config = dict(
    n_head=3,
    vocab_size=3503,
    activation='gelu',
    bias='none',
    init_std_up=0.0248,
    init_std_down=0.00507,
    lr=0.00758,
    schedule='wsd',
    decay_shape='linear',
    batch_tokens=32768,
    seq_len=512,
    steps=8658,
)
MLP neurons of a small language model. Each row is named by its layer, matrix (up: input weights; down: output weights) and neuron, and shows model dimensions 64-191. Each number is 500 + 25 x the weight over its row's rms, rounded and kept within 0 to 999. Numbers have three digits each.
After each neuron's rows, "fires on" lists the tokens most often at its 100 highest values on Wikipedia text that the model never trained on. A number after a token or word is its count.

L3.up18:553504485498493489533514479529452538543499482552480511484524471476538474484509513517495498525523526530501530508532520511525494484437463512513486476482506481494475442504468488481436508500484522510515525492517545456460478474495512494485523508520514481452470498494480528505512540488495512503506520451492534526499507472513574494468504520475511549515485498514503515517461522527441488515497
L3.down18:511544484495477514504537508494532523482511507449500511548544504506503481502484457479471518491524543489519503496506513445523481541475476513475451544493509525473500507495496497497542503521480521521532533517495520534534528505513458469494494470505494496479496451494478503495469472506490522506513473492476524504496502515525474495478520486513527480464491488558512474507469490507529527493507
fires on: "ence" 26, "ment" 11, "earch" 10, "ences" 6, "ience" 6

L2.up200:472517505515516529522478483516469463497461534523445465453474501512467485492502507469510484530520430486515525496536488503472525492490488479524499487494492483490518507504502504519504499520507532516486509455449498497544489494503472513515527505533477514485554495495493494550504478506485527550497492533537509511540555531499511462521499482478549496486534487507523460540491477523499485477461
L2.down200:522506486497491523488536479456486483478547492511591537532516518444501493488492506524508533510533498495485508519465491518519512523498482484490472508523538516493476474498458483486519458507456491495511458522536495504481531535508503500509473456464501502534480485502491497495494479470536493500523484477446463489457447500524453519481511545486513506521497488470503503477519531489481518516490
fires on: " ass" 18, " West" 10, " race" 8, "Pl" 8, " attempt" 7, " Pan" 7

L9.up322:486464500516489463490526469502510524487452541506502491557485498480485500485491506471455515474537476503491461537525554491480471495517517493481459527473523545488465514480528453558511468483532503482506472488530458506507495454481460480459497467515495495519486505496500562496485522444506528487513472507502472531543504490536515516490494509473544467511487527480521471518543497502484487536518
L9.down322:509497488483474520523515519532541481479503459505474484514534557501563495526479499499478510514449537494473525480480498493485499484476467505533512462520515498497510526519483504456500519499444452477498508509504504510495485510520497470492461515523502474477486499507531475514538499524514538503481505550502517543530483507524499529486506464552471514460568465480519526536529521480458498564504
fires on: " " 36, " No" 6, " dis" 5, "iss" 5, " re" 4, "w" 4

L2.up126:491515457498494447488475518487517498507544483498550484509448488496517463479503551482504476487509549492525493459533525454496467492503499504493512456499506488511513518502470491566455487551509479526525488495502496485506538529490498496518507512475510500480501516501522513486523463531494499507455507496468493481471491546520543502525478514516502479505521468539511495498530536477484524513481
L2.down126:455495531514511494460499503508510505494481469519497503541520500522484454505515490572484450471480513506490512467475488527484516460494487498517497516533540502467519514498537510480484453500513536481491529502535481493506451516561491466451501502518487486529453511503493529518493516502525550505466468502479477499506506473485497487448514521525489539514486511516498497508491518506527465510527
fires on: " he" 36, " they" 14, " we" 13, " y" 11, " Y" 9, " Ass" 7

L9.up101:531481519526495491474507490520522455555511444473495562502503531527542539466487487495545458479491478512486507520544563512528479475491489539495480526512495484496474509539561494510554543513493494501539446498510514484507513498519508499529486502464471491528500484473519520513519512466471484491477547492478459486556540513467497474521501483489494453505495515477531483510488500485516463508522
L9.down101:529492509455531516535557499511541506494488486506475522520526477507470523488496418497488521483530490498512527459480519494496503520521534473511506514505438487476503562516484505559525547511491523512554509483462522480469479471460484477491509490465531493500530505473494490507512524530472458503506523526513505461514488516485512467500519490453515464446537496466520489504505481498498476507520
fires on: " rec" 17, " N" 15, " more" 13, " f" 9, "c" 6

L9.up135:559498536477489496500476520511475525548512484489518498495537499510474528466549519542524496504468508486510464502506451498519502547498467482524528498475506471469476451522465467483506568501486485470474486552497475468518487501533511527536512464501503506520535499472508518496506554512528464514512501467482532515513495440481504500508474564505527500472499473498516513511491536476517479465490
L9.down135:518488471502487522527502515527532513513506497459464480492495502500480430507493497493505499515464498554479510516471525506462502513478487543539527474510492489476459513520534492515482489467486503514458496531490526504508536520481471464509523499476500469512507535529570501529479532479542488506548480478494476462506485505491492517512521488463512502512517516507460534500512495516466447439471
fires on: " an" 52, " T" 21, " Th" 8, "D" 4, "T" 4, " t" 4

L5.up197:501522505496494509485482528505545488487507439521466503514514491527480510503501529494506565505526512452475516494478481508481466569486479483497489491486523537500475470478555524522494492510490465482495443520492510482471524457499521479532468461469519454509478518491536529508467482508501482483499482497514552494476434519480524514484496455458482489486528518477509485521479493551502502524491
L5.down197:420529444511496478537509502488467482511480562504499502479476541493483492503518498488489449510536473476534517475525494518471512487483513501487541484557461483512498534471441492523461547525464475503516524489485471494493487497533482537543473499538495523479478519486462529504526523517541485470506500508492461523503520478512455537533524507562510514504484499502481501482510477496505504523553
fires on: " of" 36, "-" 6, "ent" 5, "ree" 4, " Two" 4, "erous" 4

L3.up276:507480498547496501459470445500508557507490497509506548491480501512491492483519489489505480483478486490508567488479466474502448461473514511467552486441522502478499514524492427490468482536514462522482487498500554497542489478491492548509494475515538523529439498504502496498502471494512564456487511467524545445491518522499500473504466499506517489517538506473532516561520492502505490475505
L3.down276:517512454522494542433494507482460469482543458520531519528490525513490490520497517488495522466510524522524551488509464469546503504470488519471471507462516531501459492492519484474475527526480471548446473553486519504499529475462502462515487514516507482514469507501505465521468507534547553492505510501520574500512503496478529494495529526474492497502509459483480478542492486460492504445488
fires on: "ri" 46, " pre" 37, " pri" 9, " Pri" 4

L2.up151:498492486442454520475473477522496477507506503501536549554482485481507484512533509486485519503495521505523486485499496521480519498505466442475450485485535546537526493479535483497503498478520439455480498441479520525529548514527537470539528501522497470508477503468509475529503514495482475489520518486492527533516501527500540527485461439486423486510471524546497489518528519467512519496469
L2.down151:512500495500478542495508527475540474478513476439513522506525499511500491499493515458493513530532508450462497488541508517520497455519468539510513490543442515474548543511516548514524487513529525526471491503489544533472525526493488545508525502527505467573478493520492565488475488490466529516504465490524521468471450492516550499495522504485466474492502502515491503472526494541471476523475
fires on: ":" 19, " her" 12, "'t" 9, " any" 8, "ful" 8

L9.up129:559467543481500490506485480467507540454500483521486494475514546494543515532505488501474481518489494495510492499495539505510504445531476505482520498499460519464511508512558521525469493498472493497518469479503496534499486523493563493490474490494449494509500496480558497439476503507504465490476556497492500527511533497507497491454470456495537499506546558481504497501497535482529529515481
L9.down129:525475461526517498552513576502497465508500492483509473457489488511491501487446535491522473488529503465516534492502546478426500527506481513488555524494496498502492483486506513496491543477493530490529512491459507508492534498540481517526488498501455533492520430523501518508500509482503477489484496526474529473525479482495467501497519462554526494534514505541493448501540496476459529488501
fires on: " div" 14, " Comm" 9, " re" 9, " ed" 7, " gen" 6, "\n" 6

L5.up190:529515532498519492509507515473495462522483468513531512470469525483453467510505466504527503490445450460474519501519452518515498502513484489462511478502489510550480510486540501504535486494482476535506479469528533450503530488490460510521510511542489495533493500548514493489504508470488493508496467495532467490488476498501468538499482499510488527542486523495518503541536524476476502536527
L5.down190:473503540483515439453526515542486510467473493510491488495579509520522530494474500509521504531505490506529530518496503513486459499508505508524484508549502482508515470475489490468520542505552500514465544479496524505533481479553498477530490472532479523576518533495507460471480466522448499485467481444498499486535504531507498479529526457462512519495472568514449497485491482524546487524483
fires on: "0" 29, " name" 13, " early" 9, "s" 6

L7.up335:482553553487511515467510485470487509506519478468473505469499486477513500472544494527526536521507537491512478481506470489535484495541530532501518514556492503526522522491474518488504460501518499504480501528522475507430476528496563527462524532497492514529435496466471532474510506460490475505463510507491471500510489457520508478514498544544522500510485529496487488506495491517498501525508
L7.down335:515465465455553503492459500553492503541513513560484523505505508494514498528467493496492513480490461528499458487499458497493487497471497525467509502495519461505524463516511458502479534482499516488491473495466525464521461478497486480528512529475565531502521510477509499512429516532495519497536493538476495521545455541512493508471527478492494542520475518514478492492477499459495520495510
fires on: "," 37, " w" 6, "W" 5, " N" 4

L2.up376:526473485514520481516505508499494500505505532541538525497509506536520477506478523490484487491470490448489508464496482488513473504509516473511536489516471505495515491499541508519494499507458507475479498487498515507511525489486463551447534492500515485452552515530505518541508475414534494507501475470501554474468502544498497513509506496517541496507521480507496529499476487496498508531508
L2.down376:507483506506452518536463497494468481512534521534507497493503498492470493508491489474478506505520478517548499496522504467491514492477497477475474470527490512486533497482525506514478492528525487457514479513494474507498522501560508425510477498530502499517504506482536512525529498480526517467495521542473480482489453450511522543508495478512517503498507493521498448493512520526459461483493
fires on: "oc" 24, " Ser" 10, "sc" 8, "sp" 6, " Pri" 5

L2.up147:489497487502479488469552469492498475525506466511548560463510476516519563503510502509497518520463491464508503503472491556529527480552484445475506482502509485508493510476506530504501526484495511531518482509489489486479533505522500518473495508455459510497483496469463488511483491470453472497494486498534504548489479521530499488540496475530538484490476502515480481507489536550473525523505
L2.down147:512452502495535509442466539499503505511473511449452508476525517537506503492522491457519461513476464446479508470490484532491482448512519554507532519497480509502479459489505494476531533490536488536515515505515512503518487487480535498492527458497512477482473516551496503457514482526469504511491511506539498537488504519507462486489485476533518536519501455511486487500495489461484502478524
fires on: "ct" 25, " politician" 18, " General" 11, " military" 11, ":" 8, " sil" 6

L9.up29:498448551450472509471522490510494515515522490503532507517518504539486492495490501499485488461518512520490493495490503555506484475535496502463504510484517480482506485500481511478453520494526521531507504508482512521513531468480499511480467509473533515547463485532483485484519503510451461508509489525455535493470499512499523511464525524445492503502531542533505477479471524508470548539505
L9.down29:489565488501487520522536502475515482481483507464492514546507504461485527513513490556526519528467505541515461500447489499472517482509498477544498512470514475510491495497515522493515495480531459453489524516543534480473486550505498493469529485536494532501493487473528536486496450473532537496513527467495486513481504507472475518497476460487507480479535510473463503504496508490540469548494
fires on: " and" 29, " its" 18, " his" 6, "-" 6

L2.up86:539461507462479478475508489482503497516470487513477503523520518499496475483502498449457463521504488525512488511504516502464550487489495529480523480505479505508490531494495539469510483520530526492470523480494478538500463485518520473489464452522514542508511512535491500487529506480510547525505468493478508558489483508500477489527561492488530557508476519495478550529542503534478529537527
L2.down86:491514487522507524516519506510504481459506537501518516489503483508507498531530513507517516510500522537496501479497504521531472495511480479515453512523526443492496472498497436548514523544511481514501497504496519457515471526490479511498532548499476497494492492492501456473455487478477499448525498484538469453469507491521480563497437524495514460490479441529502445491505512485497480454523
fires on: " Sch" 19, "ald" 11, "un" 7, "197" 5, " James" 4, "iam" 4

L7.up365:532494506501483512493519490488517504488528460478491474506503508518479459520489486503509513469502508515481487519458511491498486540556527522525466541527528489536478510504514519497515497536502495526492475511473493495449464439493535472463476496465473481511492503503463450427488509483507496524457529517463484502523485501476544523541510549517511497518522499537516517502539479505522521536483
L7.down365:527505518496460468473473490506467512488540467495489498470493506484510528514477487502518484469480530500520463486487561470502542521520508538504502469451506512515503483510536488547480518535505488481503479518500492505478483486445498501458474517477532505516533521514486472487470493469511492506478506563515492539469485514520498504472580477484503485444526498488510502508497459489508500531477
fires on: " be" 26, "ly" 16, "ually" 8, "ially" 6, " often" 6, "ily" 5

L2.up66:518481470512512505528519501540469468514494478513516553505497510509500512529515465515503521528464519508451495484529522515538473484482493513459487551472496484525501502478496499464520492470460509537511467481512493512530532461505492514544540529480480523516520506506500484540524516458447510473517533493474515532521464476485460493474513517476515526558521475517500536469479533516508495513435
L2.down66:532495527501511506471505511522487484488501492492460440505494509500474440513497458509511545503504491514499546475489501477520490525545475443508492497484537503522531508515512518511512498518515438500517506529458545551470480457529513485472523547480522480456521505540471468514485524546537541495511475456503520468485478502520481510494465525509512454471468494521556504474495543522485468499486
fires on: ")" 45, "\"" 23, " name" 11, " life" 7, "”" 5

L7.up222:520495518505490532516494502526457483549460556512509506526511502496458481491495547471448457481482481511504516540500522528491548498479516531522513484501492522469466521533478507552473547455508541487517519450537487495554525536520483498526465537517488464466496497472503516503431482476488494520499481538481491518514497507476530506513489515496484537490496534470481470541475484537456494493468
L7.down222:504525496464497467494505432484536545494535483476503490519480453494511513485506510528475498523491483506481492523484475504526474479502494509504508543496513508530500512545504465496437463506521443481514477473506479523495485534482541578462538514487523487495505489534480506503525503512505493480490522513523488523491505494500504462529521466480485493509505480512516470465519508472494514512490
fires on: " D" 29, " C" 12, "g" 10, "p" 6

L2.up219:543475515525526513468505522517526508507537514501529472502509492455507535492474489498509496547494501521478549484492490514523489506509473530504517516538493492509494494538486486503524493513468493503504491525477522487496511527542472504439517492466490505507457504494470523498505508478503486511496502460501535498513515473522475478511506498505544525518479531410498555460540481497483485513498
L2.down219:485523516466519498446467527518484533477489521481490465503471508495543534460471477491536515502504509496488484526499473507491484496514528503516547484509506503481504463464551449479511470553502551492505497524500480488519504472502504562469516490466489475504506535489523497567492503504513476460455467553533509491492464509508445523501481470508535486526535477448529510507455494492490485503485
fires on: " l" 18, " r" 12, " mi" 12, " age" 6, " sc" 6

L5.up121:521526517502481502524482505489546524483510492472525488498524492518486509499489506492498485490507499483496489505493504512487490538489509471527539508471525507495512485532489511534457493469488478531538474490535504487511472448431490518472511505519537464485525494521504539531515501525513493464475468426488481541465534531493506517526476470516484503477496514483529478543528485500513535469504
L5.down121:492500501483500462515463535480490503524516529470535491536455535459528532491491497534505521500495504471480482497504473521496480472498496488474447531516519522523465522494492489504507505488531533450487456488447496524541554506492471479483491513526485481459495479488530488467465520509503493522530497541543504530514473529507517498441474520483481520444468482456498535489517469464496442510474
fires on: " R" 29, " National" 8, "ner" 7, " Major" 6, " small" 6, " Red" 5

L9.up228:548510507485462496501481526510520469508495499495502447521484532529526531501448525482492510515480486504505503473494451536493545448504517506494541485479511508505522508480494506500537496505481518490502475496469530532493488494528489505499497476474503479530533510495513467541541540506467476502500476549499526466467527492495565535470449460510536524522520489508541516516509519496475510466470
L9.down228:467477493492509512476492490499462501518504489497453482507468440519475471533506537492483502470479517533505479504509550544494497502516462571481485490468492549534503519422511496504517480508502492516534499472544514530519528486457479488511502503481529508469512497465493544506536493488505501491537498509457485545478499489525536518468462474456501497491522465474481508488528509493468505499478
fires on: "–" 22, " " 22, "g" 6, "-" 5, "ri" 5, "ur" 5

L5.up300:506496503483526494495493487484528514504506489542503464505501460513533498490511487506470533458548510457499483476575521483498515468524508493525448497439493501520510491498503493528467455503497486487513520494466453509552509471512512519475518476477542492490519512519559539502458543531460502482485457461478481498484501498490491487494459512479467523529513498509526523495508470481494497467517
L5.down300:478529471472507498470540515489475510545475530487537523479536521476521550502483446528458473510556486511453563518499512545531519510487514470491502481529513509466482539525513486525470466496486448493511521556469516504526518489435479451489460513491474496493496509550486511452477486515516485497516516484502505514534486506501475454494507513540485453520529485513520447484510515501505478521480
fires on: " J" 44, " re" 11, " " 5, " j" 5, " career" 4, " Y" 4

L3.up33:498489513498459477504506523556501472488472486509479509491484520499514487526490519505474448494515485518518510492510516490482523459515492491491508481496491529520474521491542500516495446492545524524529504501506499500545470490502534514517535509503500531469474453517487510511508505524517511544556548451522493486443506527494471465510528522519536531479491485534528477481522550494477498432486
L3.down33:463511500526487521474511528471490486526478474501547499514502462574521510491509484479479523484465487534547481506567496540504497519483501524439499458485501499471522540528518502495482494485513485548531490471485495518512506515522520432507488530496437534487476530503487509518480517476518500456501488481519518450462520495527486487519477468523468508515499481504515476457461471470522504498537
fires on: " coll" 16, " Ma" 14, " La" 13, " co" 10, " Sa" 8, " Ha" 5

L2.up337:514489460510464487526513504433539535499516426492512500487460526530521529488447515520484471475467494467510497526488504510478479505522501500474466484549494515469514474466502485533518547450516507504474532490500491464498539487491471533519485514512507523488504513542508511522497477497518459525490504503442521500465482515524524485526471482527500500508525491492512493520499469500558509502484
L2.down337:509519516505487480486498465488521465483500486523506539491528522544518507525463533505493477474481514463451500519498447529541485463497516509493456528471537500477500505487539510519519502498570478511527520469465488483509564535465475520494457528516533529494472503526496512526497487500507502440543490483501464519538488538527471511553464522470471516502482487479525493523502463533526531533506
fires on: " based" 20, " gen" 11, " place" 10, "=" 9, " track" 8

L7.up363:513526514489482474503485470500497511533537489521526503542477479525507477487454512499503518512508501501565498495473474513502515499542464480445456495525549547506496512521490463502461548482510480512526489452454521535470472492495509559516499535501484508509452501489500517467503476496526505525465523498514485520529529513512487512493505502498474487516505484475508498461548476479483469526478
L7.down363:457528514502513500519464486500483487490495491486498507507478485453536499486508520512505484514480557495499486454520490491543482480470515455506465496523486484538490517532517507495536500485521549501489508475492475483490539497557445512498486484500480461532505485486513532510457536503471529482489469484500474509520499557487510496535442523499499497528511533505527503481470528497498478519460
fires on: " D" 30, "r" 24, " Tr" 8, "c" 8, "b" 7, " tr" 5

L9.up379:464521458472491491470475500529464494505514524452460524498517526503500491461494506486486481522492474477522476498495474491490500537547496499513471502483506484520509488483523536540481495453488489505505446498540514494507523503530456504531499453511463472533508508480526476478488518528506509511496505465489518514532510491502449528518528468490460543535521530510506465541548526546529510513505
L9.down379:542528487524498501481509534502464517540510455486480484496488485545499531511522514490510496482509517511509483540521512495555523516519472512494473517492519485530481501507481461490458526490529525458521530492520467506504502464474503473488475515479491535462484508527512532501471472504481516483528488432467465533455463457512484489513510515473489508497515562475498508511540492479514523500466
fires on: "th" 27, "ern" 15, " second" 12, "000" 7

L5.up149:537489562494491495537463507494522476515503492526489503487494498500462507501525502470507520491539493497534460552494492426494516506478473532542492550477491537510510513497544500532525506511469520522427499517515467457473514508472499491459493501482480536457467495483533513483477447502482497479486483508507498485493506496489531506435490499496510506491489507518486516463496476475543537500534
L5.down149:467498506512492481495465501549478519507526529469498521528504486483501465520520468511533519504483517478469495495526527451522483500505521461505541472551508490507453472499476466517516519516465508497513487546515520505549484481502467508481498492482547492470504522449526495484470494491492572494480485472533540484506494536526476518498510519535505479512496500514536524480489494545489523456504
fires on: " reg" 20, " law" 14, " Con" 8, " ar" 8, " per" 7, " Car" 7

L2.up287:536447444500479498500500483549487548492522513476534516531522553504481510529505487456467502473474499534508485492497483478512467481482467505505526505507501524501528541512501509463520508527547443504479496477520512510483471502495491496493491480466532510489444505492541517544512471524507503528453530496503464503500459517467472508504470542527482567465483458427514457518490529518487505526473
L2.down287:498492522509536567511509471486517501502472470489514510529500473516506493512540474501490515478471485498512529478483483470535482507516488494491482458489460526469536531499514553494517480514477531509474477474515527493520500439498505544450464478525476491534505487495502503521540484518550515486515495495547490463524491473517495561490504485481442492565489516501509509489462489537531486423527
fires on: " pri" 16, "ri" 15, " Pri" 13, " Qu" 12, " gu" 11, " daughter" 11

L5.up10:483495540545463484507509472531517495556454419477495513524527518493496487515499516526497484518479495481500486490468538463516474468492447465453505487488493489531463532519511498496486474506503443499487505506526488521477513499496490547551503483484518510531538474538534485515499533453481466508496508513484489510486517487520497497491464514501513451516501556504521518535525491479513532494504
L5.down10:513498472517501490526482487475445493471480545510530507502496471480496536446463481511475450475502490519498517513520499496527516500514475498486540485490528452506465547500472445488526540502500506498501500534479524533482480484502463470537497487511499471484476497517546493462495502542546440494535516518535517543524461484448498491506535496507504478493512525452519513447490536476483509496494
fires on: " rec" 24, " disc" 17, "-c" 12, "c" 8, " et" 8

L2.up146:469486514504508535505487503440521495510475505456487506516524493519500554531521501488490503520498500488518534504508507521509508505511471510514489531496469482560488468488521502512451508516471492493468514505504513483507515468482503489485563533485484510488513504509528496537473472508506488490511539501505500506512515466484458525514467538473539492490524502495476550491455479488536500578474
L2.down146:477466523486461479476484548489494494522530448544467526493492511477499509529472463498505488474523523473505547497498548484489533541494481515469508501519463478449507460462503499469491492480491486470481517505483525477445515533492515490476508490496504497539471482511508489498480531471527542472522468456496544519497475530447488537492493482493514518499485534495511514488533486517505525489502
fires on: "ivil" 15, "ial" 14, " et" 12, " such" 9, "ersonal" 8, " Author" 7

L3.up316:529516491513519529460453492529517479487460448530488539505483488539496514538489487503473460494531541474470504495491519541532545478483513441456538458522487507499465496514529515528494449505485483497490492510479515515491493533495548523476536488526490535521476520499504510467514530515496545521496511513495499513494493485530544501539480497499460475507488486529499529517526484454545499492500
L3.down316:525519496514492524497499476471511486520469502487521446505524532518522524555514499529441537496525489526477485519544502469449547498513522529467490493520511475462484501509491493554547498568523497507469502492444507494549495503508495474486501505500489508499471500522511521509509481519547501487493494529448493510497475539491493513519488488506552504500503483509468510512482481461490557548471
fires on: "a" 39, " have" 12, " Ma" 10, " Sa" 8, "187" 8, " La" 7

L2.up254:467498523485516561490541471514460532459507478490468490492509467482495529505547529489510530461513504495532463506491487509510506531486525466500474459485517512472499468514491480518551465467497485531469542485536522515494526543484450535478518470501484509547514538541536484479466488509539507498502537489505549546508521473476525512466477488519488486509490495460497497539493507468523510494517
L2.down254:520501444494459491512475516500499468513504521538540478540520526526483487479451497483479477506502486482469513523518540505464508507489458502489484532486507463503515475497507517482469512500536533481513456480495500543480456461546550490488458501524510529472488494501498522487538518505510501490485462556427444475543490511525496483481555483503495505519486466521512491487484456535451500502489
fires on: " near" 16, " Southern" 11, "=" 9, "adium" 6, " Stadium" 6, " col" 6

L2.up300:447471556501480487498484530528496474533512498496495512509475484542485514474510527532514482544500484485507494528490493520486460507476498484489486515507533517514510520490550492498479548494478457496548479499444515531526511484512489513487484506483493548563431491459482482450537523511514477484513532476477518547498502538524485509494519526516511503494474479525505441471514482496488479503472
L2.down300:494551475529528488514493467470544508491491479482512527497475471488519461532495500456492486495520492493544505489557546525502518520555497492505502511482486534489529502483489514520491468485508530502478501472547499484510472506480499502551500504486490518505557516535493509522523491515520504489458469516558542482502559526502521468540491476447510449484526511493499519461459481511459499528505
fires on: " Rele" 16, " laun" 13, " service" 11, " release" 9, " lo" 8, "ue" 6

L3.up207:470464513474471492484508502471529480485473440504534480494520530513510494503490502567516506477489522484495518500500524488451524476534482491490487517500502498538521546486530474499528470466492479477484529459493488534494515526459505510485496529484486480521493563471495514492490562531480483497502492469490484511521514498480569515481488482466557538498483524536490503501543485501473481469537
L3.down207:514464503512489526509514475494462513517492497523493487533485461490493495445474508501461487506512477493481512526488515494532488500484492504530483495495508465455520534533543536402562509511474510491549516473522529512492534492496485479500487502531498542513516515512525499543505517521505514516487514530525510438493538518514482501550497413540486500477547524463520520500479477517523520511462
fires on: "ate" 21, "ating" 17, " that" 11, " would" 10, "ather" 7

L2.up7:532501471488542523434545500513532500514478497590510467501500514459514519522482505519543507481539459481527471473484505512453493462520534512493525504472501529481498536512486497505537506442503513461515517475494457476514492509488520516493498511489526505510500501491489499490485513498528494516491465465527498515511463502488549493538527521465536502516474500538460535485532535517524524483485
L2.down7:531513493533533519485474478469492526507509507491521490488471500526475498530521463471500508493466499537500463490494541514530508512505502497487472519479495453495461486512467490507515496505488511466527483519481482498453502487550526460553506481485499490466486513515519504472482496522493473486526465521520504506522547525505491469565526523547533508470484475490542484465467480510473460480480
fires on: "ard" 92, "ody" 4

L9.up89:566499487481519528502474466520479552485499527467509480499536483472457478486530521503505533502466513518541464530458560496499514458469567499505525507494525528521499470503492477453467519497499493507490485507473503428487497478504486549507524494517484446517542482493513511490527487517475507481506531508462490495533505492518508521484531471512455524524519463537486498485492545503516491476502
L9.down89:453506529546556514508521537515486512474470529496488488509535518537501509522492516506456510521468508510495439505481489477512466531514458515501480483554507459541541473508496478492532527483486476490482518448492465518481496462499503502507474549517492494492507494500486451469491454520527519478518526528491511507483504506481507473505538481496525478532509529465527514490449518524487484503468
fires on: "m" 22, " m" 12, "el" 11, "echn" 8, " ft" 4

L5.up109:519488467506486536482502513497487520476492456502503474460506509524513471510526536483508483501480498467488516523500488501470493513457525472478494500472496516535525451552526508503524548461471546460493488500527504511529522449484509524531537515472555477489526512535509482492497483466502506467551473533519527530550515513443450516543506485534460496436495498508485498523480523468543471501523
L5.down109:461502512513475478514509493537543551475451548453523495476534468535507471484531480517531494509505469514504500521487503502485532508483522548503499507541521503509483514506507533504485488522505482500484512464474501468503482542507512517472526509532487511524494491483461485472454454455532488472465485525476457469508530473542516474523494512527494517502464482491496467514485551486476505519540
fires on: "-" 78, "'s" 10, "ight" 4

L9.up290:562525461475484527448502510468509502525530503496531504544500516523522475508541507499480444543510491472528524483488524534458523526506528476500522500487493486470489510489530456517492503471519464490488513450505492532501503441504505549524551473511484490531520526516490453504496456491527505474498479472521496488523523494468519523480474491488488542485463444514512504486515537452510464502472
L9.down290:459505509518492489512491513493480492467510514471478496436467481510466491529468511507472505506475476512502497518456529477501509480508513508514491485487524473528518521511520530545531494506465542513494466513479506487528486520479502517491512489486488536483464502500535521476520518505518517472470510565519487514517510501526553512534542447489458488564527501496463491520449480450483491516477
fires on: "b" 29, " F" 21, "ab" 7, "ob" 6, "and" 6, "i" 4

L2.up174:488508491514500538473498488509487495497510439481459496474490480519482501494528487517506520535480451530508449507494492512525479517464486515472502477500502512523532499492515516477514525485503502532551501493474526446475507503541509515512500504497471525503471530527525479533469520474496506469461482470497526529461503535536515487498483484480500525535505538546472553511459510473497506473490
L2.down174:524510486484536486501479475480503499500469507528483511527560531500503523547508456514519533479506507511467526454534496487501499469519517515503480493548458430503477461451473534512501466508485515488502512470489517485476523489531517489461540519472506473470514490570545500537499536543508484509502512499490462476461484500479522504455510452492483530505528463445495508524524491515505525526484
fires on: "\"" 58, "'" 20, "”" 7, "illion" 4, " California" 4

L2.up46:475456534470509459464545500532539491485484481524453497475531506470526505485464536517536523474472524514519540496477532502522519511505523482506515497505536501476521493532470501507452470505504499464491524448487462512483490485501464483473510499492485533513478501497480515486493484460518487557454536455495474495518515498469540474476508498537511518503525515545511546457498480555490498528494
L2.down46:506501465467514467524479481522538481513471522496498464525511478455466485532494552485507527553494539521511513477484506519508504507511519519493462450473475538506510473497511514463510494502535493558453496500486518477513494488503450512463500547531480550559506474458502497469511521540471505500537501502488455533523491463497482492452485500505541467482502529495463486481488487505466529508454
fires on: "ore" 36, "ade" 14, "rea" 8, "ban" 6, "ude" 5, "ima" 5

L3.up173:496484508499501495498464517469463562551530510472511507480485512500510518511529521470496484458499469484505516507514489446493551528482528500479468467510481540530482516536516510492467469480537482487505531471483523514485491493503527438542531471519512475521505560518522502533556511508529465504501530484493535485565458479446502492504478466493497517502492541528496503463501497500480489521506
L3.down173:502492511480496494495526468509503489504509512522517495460503468499536433486505516466478500523463504486494513499511443519468524522510541516542507534486541502468518478505505487505536521548480507454502475541499495476530511505486491528492475542475506528517455477539477510476485475478442514525483464545497496517496541481511530490508501491494530525490472507527459510499492502485527471517501
fires on: "-" 63, " Ad" 7

L2.up366:494509509545484520507507489452487477494496508496556477537519519463485501512509537508462529483487462503509503531445480484474537529475553507541498471500514508457492526513519489484482480502500520504461539528463484530500526494512470488475481491482547499506488493537516512474475507480497465475500515511488514482499470504493503527511501524521524475514528499457518562532510475533536530495484
L2.down366:475524502494522483499486525536424469484499555491472472469529495467477475481485512498479504542499526544518498495502500513512468512512495513489490511481507509451476471515488513464473527476462551511465485499517532464512505534512563496501546529548489526471510520453500527492539514534491470538509487516462488563455524443502511517466486521498510510451462493492475498511492511470501494532474
fires on: " at" 24, " met" 11, " Website" 7, " At" 7, "ance" 5

L9.up331:523512469492511471506539514535540521504494500505559551542514469458519537512479481471510497472494505483432518511507532504498505489485492452467507533480472474511511499478449494538468500495489500471478515468523484497469500515504496494528504512486473485507475500547529510531487522508503488476462538486524456487486495489531535486477508509497508481476541507506519474459476519497506501531505
L9.down331:471549512458476490464507501494501486476483498502443502500475472483538496497487505470504493508494499479515518531464487500499517477530490438493514551490483507534511532521506535484563489498545518494503489494555508495513507488517533517518515468547535475490497468499494471467511496497485490467529451485526500554468486499538500511466509517501468500486480472492479485502471446550519518486452
fires on: " att" 18, " ret" 11, " requ" 7, " det" 6, " exp" 6, " pract" 6

L2.up141:517489541477487492523516499451505512507517484529490504534499504505518477521476479545525492484479517497483469464501507531527479497519486470529494451512511510478494494484536516504481471534552414541496487497488510506534474441533484542501490444479488538483506485460498510462527472477476510503502512499526469490483493493496479473530490481481499461505513496506489516525535507520518514489505
L2.down141:506514433521480521479503471512501515500532503462454461496489487449528488506517506469519499532493507572473510465518531467500469524509500525504509475494519512521469475497540476508467506541492460516543507514519516503464517457488490502493523499512467512544508505508538522519489501556482445474490504508513473432490554531479482488498495494503502478486533500493483501489494525475488499526524
fires on: "io" 35, " Phil" 17, "isc" 16, " mi" 11, " UTC" 8, " ne" 7